Weights of a small transformer language model.
Size: 15 layers, width 192, MLP 512 SwiGLU, vocabulary 4629.
Architecture: LayerNorm before each block, rotary positions, no biases in attention or MLP, untied embeddings, attention and MLP in parallel.
Training: a variant of Adam for these matrices, 162M tokens, 9864 steps.
MLP neurons of a small language model. Each row is named by its layer, matrix (gate and up: input weights) and neuron, and shows model dimensions 0-191. Each number is 500 + 40 x the weight over its row's rms, rounded and kept within 0 to 999. Numbers have three digits each. A neuron's up and down rows have the sign that makes its largest values positive.
Before each neuron's rows, "fires after" lists the tokens most often just before its 100 highest values on Wikipedia text that the model never trained on; "fires on" lists the tokens most often at its 100 highest values on Wikipedia text that the model never trained on.

fires after: " |", "|"
fires on: " 2"
L3.gate208:533502578520493535452502532413500448525486455538492469472524475479481546468474527501518491510436435490512469407515553521483456545487478526523504456468461505503516507437507559526474511476554523604544431512540499462501493460391567519574576553496507490490492491474563541604566541509518485514476535512549533485475494533435527506569492516488474465440528484482421537467482525470521601466512538474484489492477457537512501508544464496498584539507431461461512538538510505424567428488561437523543507500519523490562501451538455527577535523492512565482477431451507575500428465501462469522
L3.up208:517462520474536481552589596552570486504466472501453490537495506448504494512467461492547458483543437428479520488479515414460464551551483560546492481442513529552553526476538446541533519486509538540546535567478586458504573531491497546518509497433463455490474486525490468496550489454511507488472437423512498449395452507505567500496507464539550501458423556458486575485580511548476431490482554543479480477484556506506532506544520528439426535498502542476462424435457493519497542485488506518452448507455497486476504489525463420508498426507508513417462437463510501546544481417488516528

fires after: "-", " (", "(", " \"", "’", "/"
fires on: "s", "o", " Wh", "le"
L8.gate70:452454432523496516587491546470457481438537453477442522508432469516496485487579470483468522474584569524520514474470518527524542417548455492538451530587465533527531542483450497513462504497441465554546418403468472527452475560459502514448435480443506543504463508512473529477560484531440493536515468490497572517452504474467484497493491495492523470541517505429470617495522469489510482546504494444547551490543458534505470549519483464510449504506459562499483525514463505546515485527535474511448512400426570514496525499527465575483434468531522499512519452398593466479450513469505443506
L8.up70:490489480477561456532455416489510459437455466492542470449511477483471508512487483499504476512442503540579496522493437445495402516520534485478547453429440481523513489470493482532507488487572545504455535490514418477520509560533496524544520571521502504458564518508498532450387469457559556548510456544479496594520546540486474517518467470443453470480504502532495490402490542576516575527515577528463396510439434495554540523552457473523484492588536517540478497482522474549447529459552489549480549535543479534484442412481518541489489475479510542476459520478489535479508589511470557511

fires after: " w", " f", " F", "f", " W", "/"
fires on: "all", "ed", "a", "it", "uel"
L8.gate203:495547462559528452497493412567508496472484558553575563437457522551528543577491486556457436552462513553542512447443509550548499425548479525525494487551475466520477473466509435483480449428452385544553522480460543517542483549444517515527464523523496485504458448380488512480523468510457485496443512543530554465563493521515510564443520486432516550499513458539550518477475424554469469532518534464470482482524463447505491543561534533457570444488492498450485432492451494447542520493496508417449529519463478530428494467474499545521530516523534475488500542476505484462516486454534455560
L8.up203:493549552546423527507444414531562500483549523541570486513442441525482560471546511481542469467503457517542446435565522546468469504549539500506503497494529501510509460522465407408487520467506473499509470523486497512534498501516500541508509506514476474457477541463440482441533458484480421541424504511505439450519512440524506441593533474452562453520537469470501534542480530543526480456518559461519450508522484526550510560481516594492574506545534557491530483546607552443508535476452460495465530488577475496454497482588471553497554464541474469462545590526444534469492520437463471471

fires after: "-", " ", " (", " \"", "/", " |"
fires on: "t", "q", " I", "s", " Q"
L9.gate129:454474551554523488491475461519500491462459397517479550524513517461470540467483477503450541501510539561428520486553490534439508405464520501520469471519522514546486509402422448512418485554454497521532453504473508528527520502453493520530520598489502582365555485514491519494493464428488562552529532539448567492467467504466498472506487477457435482513524488515476514495450470462483513499527560450499468484467491516493595462485440533454537601545434451477465478490419528509499548484521499482510479475473478571483515494554520530461464466516474519464439563463544409554463521487520423521
L9.up129:510540482541510531469531544427453472565426446472466436529451436409423536515488459513458536548520488484559538459445530593485523510429500510552475459467485504564475533590415513462571483430502521471512499412505515494513497539483490484485556505530521572530543527520499478525425469455444481436518477596467489547555501494523580509498576544476461472520496492513445482468494486521471454475552629491533488480530458464473535533535502475517520533458470437509513610518482485445472517511513536499506536476515482521453493553543547542442495471489517478539544538486486499481489551512505455443

fires after: " the", " –", "'s", " The", " a", " his"
fires on: " second", " first", " third", " next"
L6.gate301:456529519520519510516437468446448556469459467449454479423507497521483418547484562460518496489495521523508504516523417485535600532551464479500516538484456498506528509566517511445527547413486505563497530471533518539552479526452469594481504571538528543477468533457465464524490456480517556468503437458480525567505477496567503429482508483393547497468532545487442481552389474464563439526499433563512496501433431544479524464500538537500519429511492540504415568461500527434559492516490502524451544500464578448504465502474451498505499496514462493490497554515539490429522534541518452480
L6.up301:476527486527468474499461490523466525511490562446547510471424504514541567490479426507505483626498504460493517486505492454559456552483557489418520458487525535590472521552412424476487566446501523467499486496502578475486533510474494497517476535459462558619529432484451400493490443462549459524472557431497446467516501532459574471572494509422524485534487510558529491507539469549545492491494496558492543501476468487450456527474457516491497517540487529455432488503495539482509491524497520503516476486399532487505559492527553452591470478478568439531555511509562440469475433492517503514

fires after: " the", "\n", " was", " The", "'s"
fires on: " first", "=", " last"
L5.gate431:456477485500439470513457534508591488484496531479549524479460527531457488524533483456521513443542534455481490516543526443479560524508410489473587545547474547508483479459432474483483476523502578528482446509492518465499500489395495468510538486512436531565572478502548511522563434499561504522451440490498538481508488571488515485509456495498536508535532497446451450508446448478475548440578523579506515527485534597525485388502495557442493456526549526508505433590499498466490484524451455487438526392511530541521524557573465449521518516484494536561553519465532543497441462456530510527
L5.up431:394498549504491471458513518555528465574459471507544482489488538486459506554541456485547492519567516501431466506501560469522451466497493550504510450481499508510468562484508458525491511563568525535548489457528523520513505552508492447502560471549532477471455490590491473506494458403481467506439493558455453485517572558458541494520476542466538504469428532562511523457476488510504477510507481512499535505573471505467511470420438512443534545534493534496468619405462536402512439445461458489456489489511531495534495464496574480557469439507483453584587472505544532519539545452565453510

fires after: "-", " \"", " un", " ("
fires on: "h", "t", "l", "p", "w"
L8.gate363:452471532522491562517512496546532518445502522477467469561509583541502543483517489515530587495443518473489496399511522559491413550492428496562550438587466511526572476503504482510557469564494509570540492490508487532542455521476481434482532493529406516515563527452531501451534507455526517480569486510519556511518495513525512475547517520411486551489556553470513490522463484531498536503499540512510553528517406519485434498550536441533484466441407504496498485490484501419518539491446552605494439451497542542513454475520549526556401470534513430457488504503480451476425501459498480485
L8.up363:536499439529430487565530466580538557477488605470514480504452539484472507497436527448474424537517503495534433527483519582491475524462551517507499499487517527515484500509542471597530476544526521558484529526483494463505518438484505515494506557602466520459534493456557476477452461458464484574518537494408492518443531465505501505470463504553499481532509540500565582516485496519478498498497558534443464490564522444418523478464482521483520480525519516474457452588435552536479495485587500473498492528422511541477406549459482543537478512486487445491451513585465496448496590501508474603

fires after: " |", ".", "\n"
fires on: "\n", "se"
L12.gate142:465427486486450582501453516455504561550492539500549505527465463523480467452456531512519426457492499557497566513480483490477484536502571428520516452506486512475545495461473528544523544524527478522476602566449553609426528507490491492490594543527547425507513538455496481476468498518471575439512434498545492508505517534507573563486536505476504532490515467445475590563507497541508495509499520491531442503521472519505538454530487514429508573502519431483482500483481482466557433478519459488497506514571481543534518417518508540553524506492450406470450522505527459596456491535405483579
L12.up142:507551416458515496514458460401530459514525411504541509531455478482523463553512439524521558520507492453574502528518511523506500489479492541564533542483552505556485497471488460523542520521475535373517493488517517502505561486495490469502476472549515524461451442464464494502503472496534501473445525438502475464478527458515498552503485515511472521502470481529485439499515508566536518444364581480535449516472543472483526544574561501598493397595465445539479524557442476536442508486445538466509399573508514503460427508519460528544501500535496501505456491458439513541538478529541572518

fires after: "-", " (", " un", " \"", " et"
fires on: "c", "s", " pers", "ident", "em"
L8.gate101:485496434582510524520568420566454523463478501503431479565555577544533509474492509528489479480446490501522475550504530513420435477512490512549517497556493502507542549497560489461491508512473503586519508502496445515510446485529536506482496453449447507432474547588434443456490455461460457461545479502477520515457506535355461514504491549393537509506503454491539468534404447530495485543544543519541500526530550424491451484506513574542460521520487512483516527522543527506446469506497508519501477498463572422559425508524473529450489432520500445520463522501484537493509581438452449489
L8.up101:514479509505558547479453480548511528473577438468488514535514528522450481473488489587556566517509536499541464482461518356506544440545519475538463490578517508525503452420401437526548508565493546450518511568479462502503504526506505507522489518550482529537492533531494510474476496440462536538560410538418509467530544540405483530515482498421491515491497513505472476481475495494464569534481451453528550450464531501506505603509536465488542505568477558483522546561465511589542483518520527452490469529512479548466459482493458503482462441511476507451517521491533425428492541491442410500

fires after: "\n", " \"", " (", "==", "-", "==="
fires on: "N", " n", "R", " oper", "n"
L12.gate190:413568433498502598443496540534545496515508521479482445543483511500510479551532438529453540481552509477476476520467444470495505561487506487419502466540498535559521462447568531583496552499466380564571511522526486588458494545457515468520512512491508477453516464464524557528474459488492428485480455522546474498431562482538470463517508534483515487568468517547473421493502457452458528535477552559525391554488479557525516505470510518430513475466451497504491400505556478511526500543436468493475547523471560479533459512538457452565543532477507515467541498447515475502561554506481563525
L12.up190:456537547547520464472462536509525541477513572506438496443511503512519634545548443430436472450541488518457591529475426396432529551440544520482467506471474523526517494542563425478464494517536484565476513550510454483446476519523523507510506483522481547496510544542475432483509539462548465530434524519502457475493526487442517513512561442459525457515536530527492505476540467521608532515490510512484563490460459454483492493537498516512528433446454427533535413502490470558460456529437457549516441434431504462475464479529479503549504482495453521473496486533475566548522554534567466490

fires after: "\n", " \"", " (", "-"
fires on: "M", " m", "m", "am"
L12.gate334:509471516490451497450544486605487547455461483521443560468474465499448515478425469483472530475483486530522494516491568503458597497534600539390536465477452465523578442489518463408514478544468483485470529531476493455487509495497413532474540522530485538449528491543530572493520484512469568501572539477442450481489476473521448502487522489482458511591577484496467470519543501525483475522497517546495477529475561541475529484509475443443476542500454487516422438513526500447543473485535459487442551492557494393542495489501444580509515503472486434486456569548506482511568512483401488512
L12.up334:480491478457512478497553501462493418514555540551501566508485488482492680451559434505494530529511454493508591510510468455547518525482503523542511546516561470505509475497515443553501533568568493483466501525463469513467483551495518471527512464544550470529464559445455501545450516499451551490522438499477524512522503541531498546476505446398490507513504478545508562523465475491500542482491562543465457527438492488506520483526475509448499489531478503462506536515476497505517452489446348520394554549436468500452450516526556479481557561421462398533508472543464478510514514536483521525

fires after: " |", ",", " in", "|", " the"
fires on: " 19", " Sec"
L3.gate142:484459467462490564529562441450485480505543508483540533446420464561486532428506511531507527499469483418518437483538519557479528498574493560432475471572473527520498460449480507431501510567473455502482553470479514465511489447484540491466519503446568553486517555428480565605529532441452498529459485498534460454449532554504486491455528481563462512494482503461516558513531446473469434531521472494471444526478491540470475530492506461465517504510524497510558523537494425414549541479515408462533471501436517465502480496566515491489519580497544437438419513435428555497591455526517504494
L3.up142:525518488500469518429499539592555476548479489520514524504547506455636464484538466527523467440483557522536534491476497447492472514574482514539452498520533468451520512512521522486505540501509500535513511571505463540490558506555468519478564504518506438542528572470525532435509459476479480597503492518557443579491486492510540503515473465497542522493479545515500555424508522483473537430437486493559534469516508457610459526517496554439468520533490511494485504472473472538477438506447459446524484571616445507495493383503533467403481484474466511452472480488440441568520416508538497476

fires after: ".", " (", "–", "\n", "-", " 190"
fires on: "3"
L2.gate166:497504511475587550588471462547443484545482505487479513555419533486524529557470536526517493446498570493530476567522451454464501426505518540524528442513460469501481461533478495486524523495507497523446488445498455453549423535538535470474505533567434531510503497431461563462447526482533568525508492565511470526575517430588501558484535477454528454563470423536492525493550482531484506496493479466512441482466501463540477597449525490493452529478474581565445451482547460486549519442451532426520426535452540530487515499556445550441501506427551543563475505454469528512479501538490483536
L2.up166:549526534551508495531524526481554468553539474505532532466538459551457497521490513457568524477489540449436499452535390546494464577484498447494480507462514499480396490536507541550554493519548484504541535592601495487455550438508395473497483520488446516463513537488529504487500467432528511444527486559540547487539478536452521471528454504545499512480561591468494450538439538518559432482493459513445467488557544620490551503523492511498449496521507536408516512499512570471516556485546491517476560481529477491547493448477498534497469523568522459462486554482495441519525413464512533546

fires after: "\n", "|", " |", " M", "omm", " squ"
fires on: "On", "ission", "are", " AR", "|---|---|---|---|---|"
L2.gate2:380518549470486475517506457461464424430515427518535529530498498478466450533540421543514462455567532543559428485479413467536569507455537513526466640479437538533487519476545512484504414481472562529522490458468555465526428524517525563541501536461519442504536542540458549490587504508514483469455397506492512533454496507569508447509492495498509540489525494453519491506518497490533532478487583436507577556489511517464542615465499540541437515527494445507500495497464474493459494494503536536478532565460488517470444484475463541481487550488508460439519529496536484470462514469483523518
L2.up2:479501462593483496501568485545570550516532511411476536527520469461493516557474450534492453502528469528497441512475514482497516499479441519515517491445485510470461525535527495443394509536500499534542496508500475458489540550465439573475436469505535556466424494511572538500423528470527567501436489444521481450451420561468455487566512510476490456447481501474562553525428530570423521470451440475537444443523519479508560460602469540490465499483483508510459524529473494534526518536503470560487481450493543427512462454519505448506533500532569581446503528531567470554511424510455508540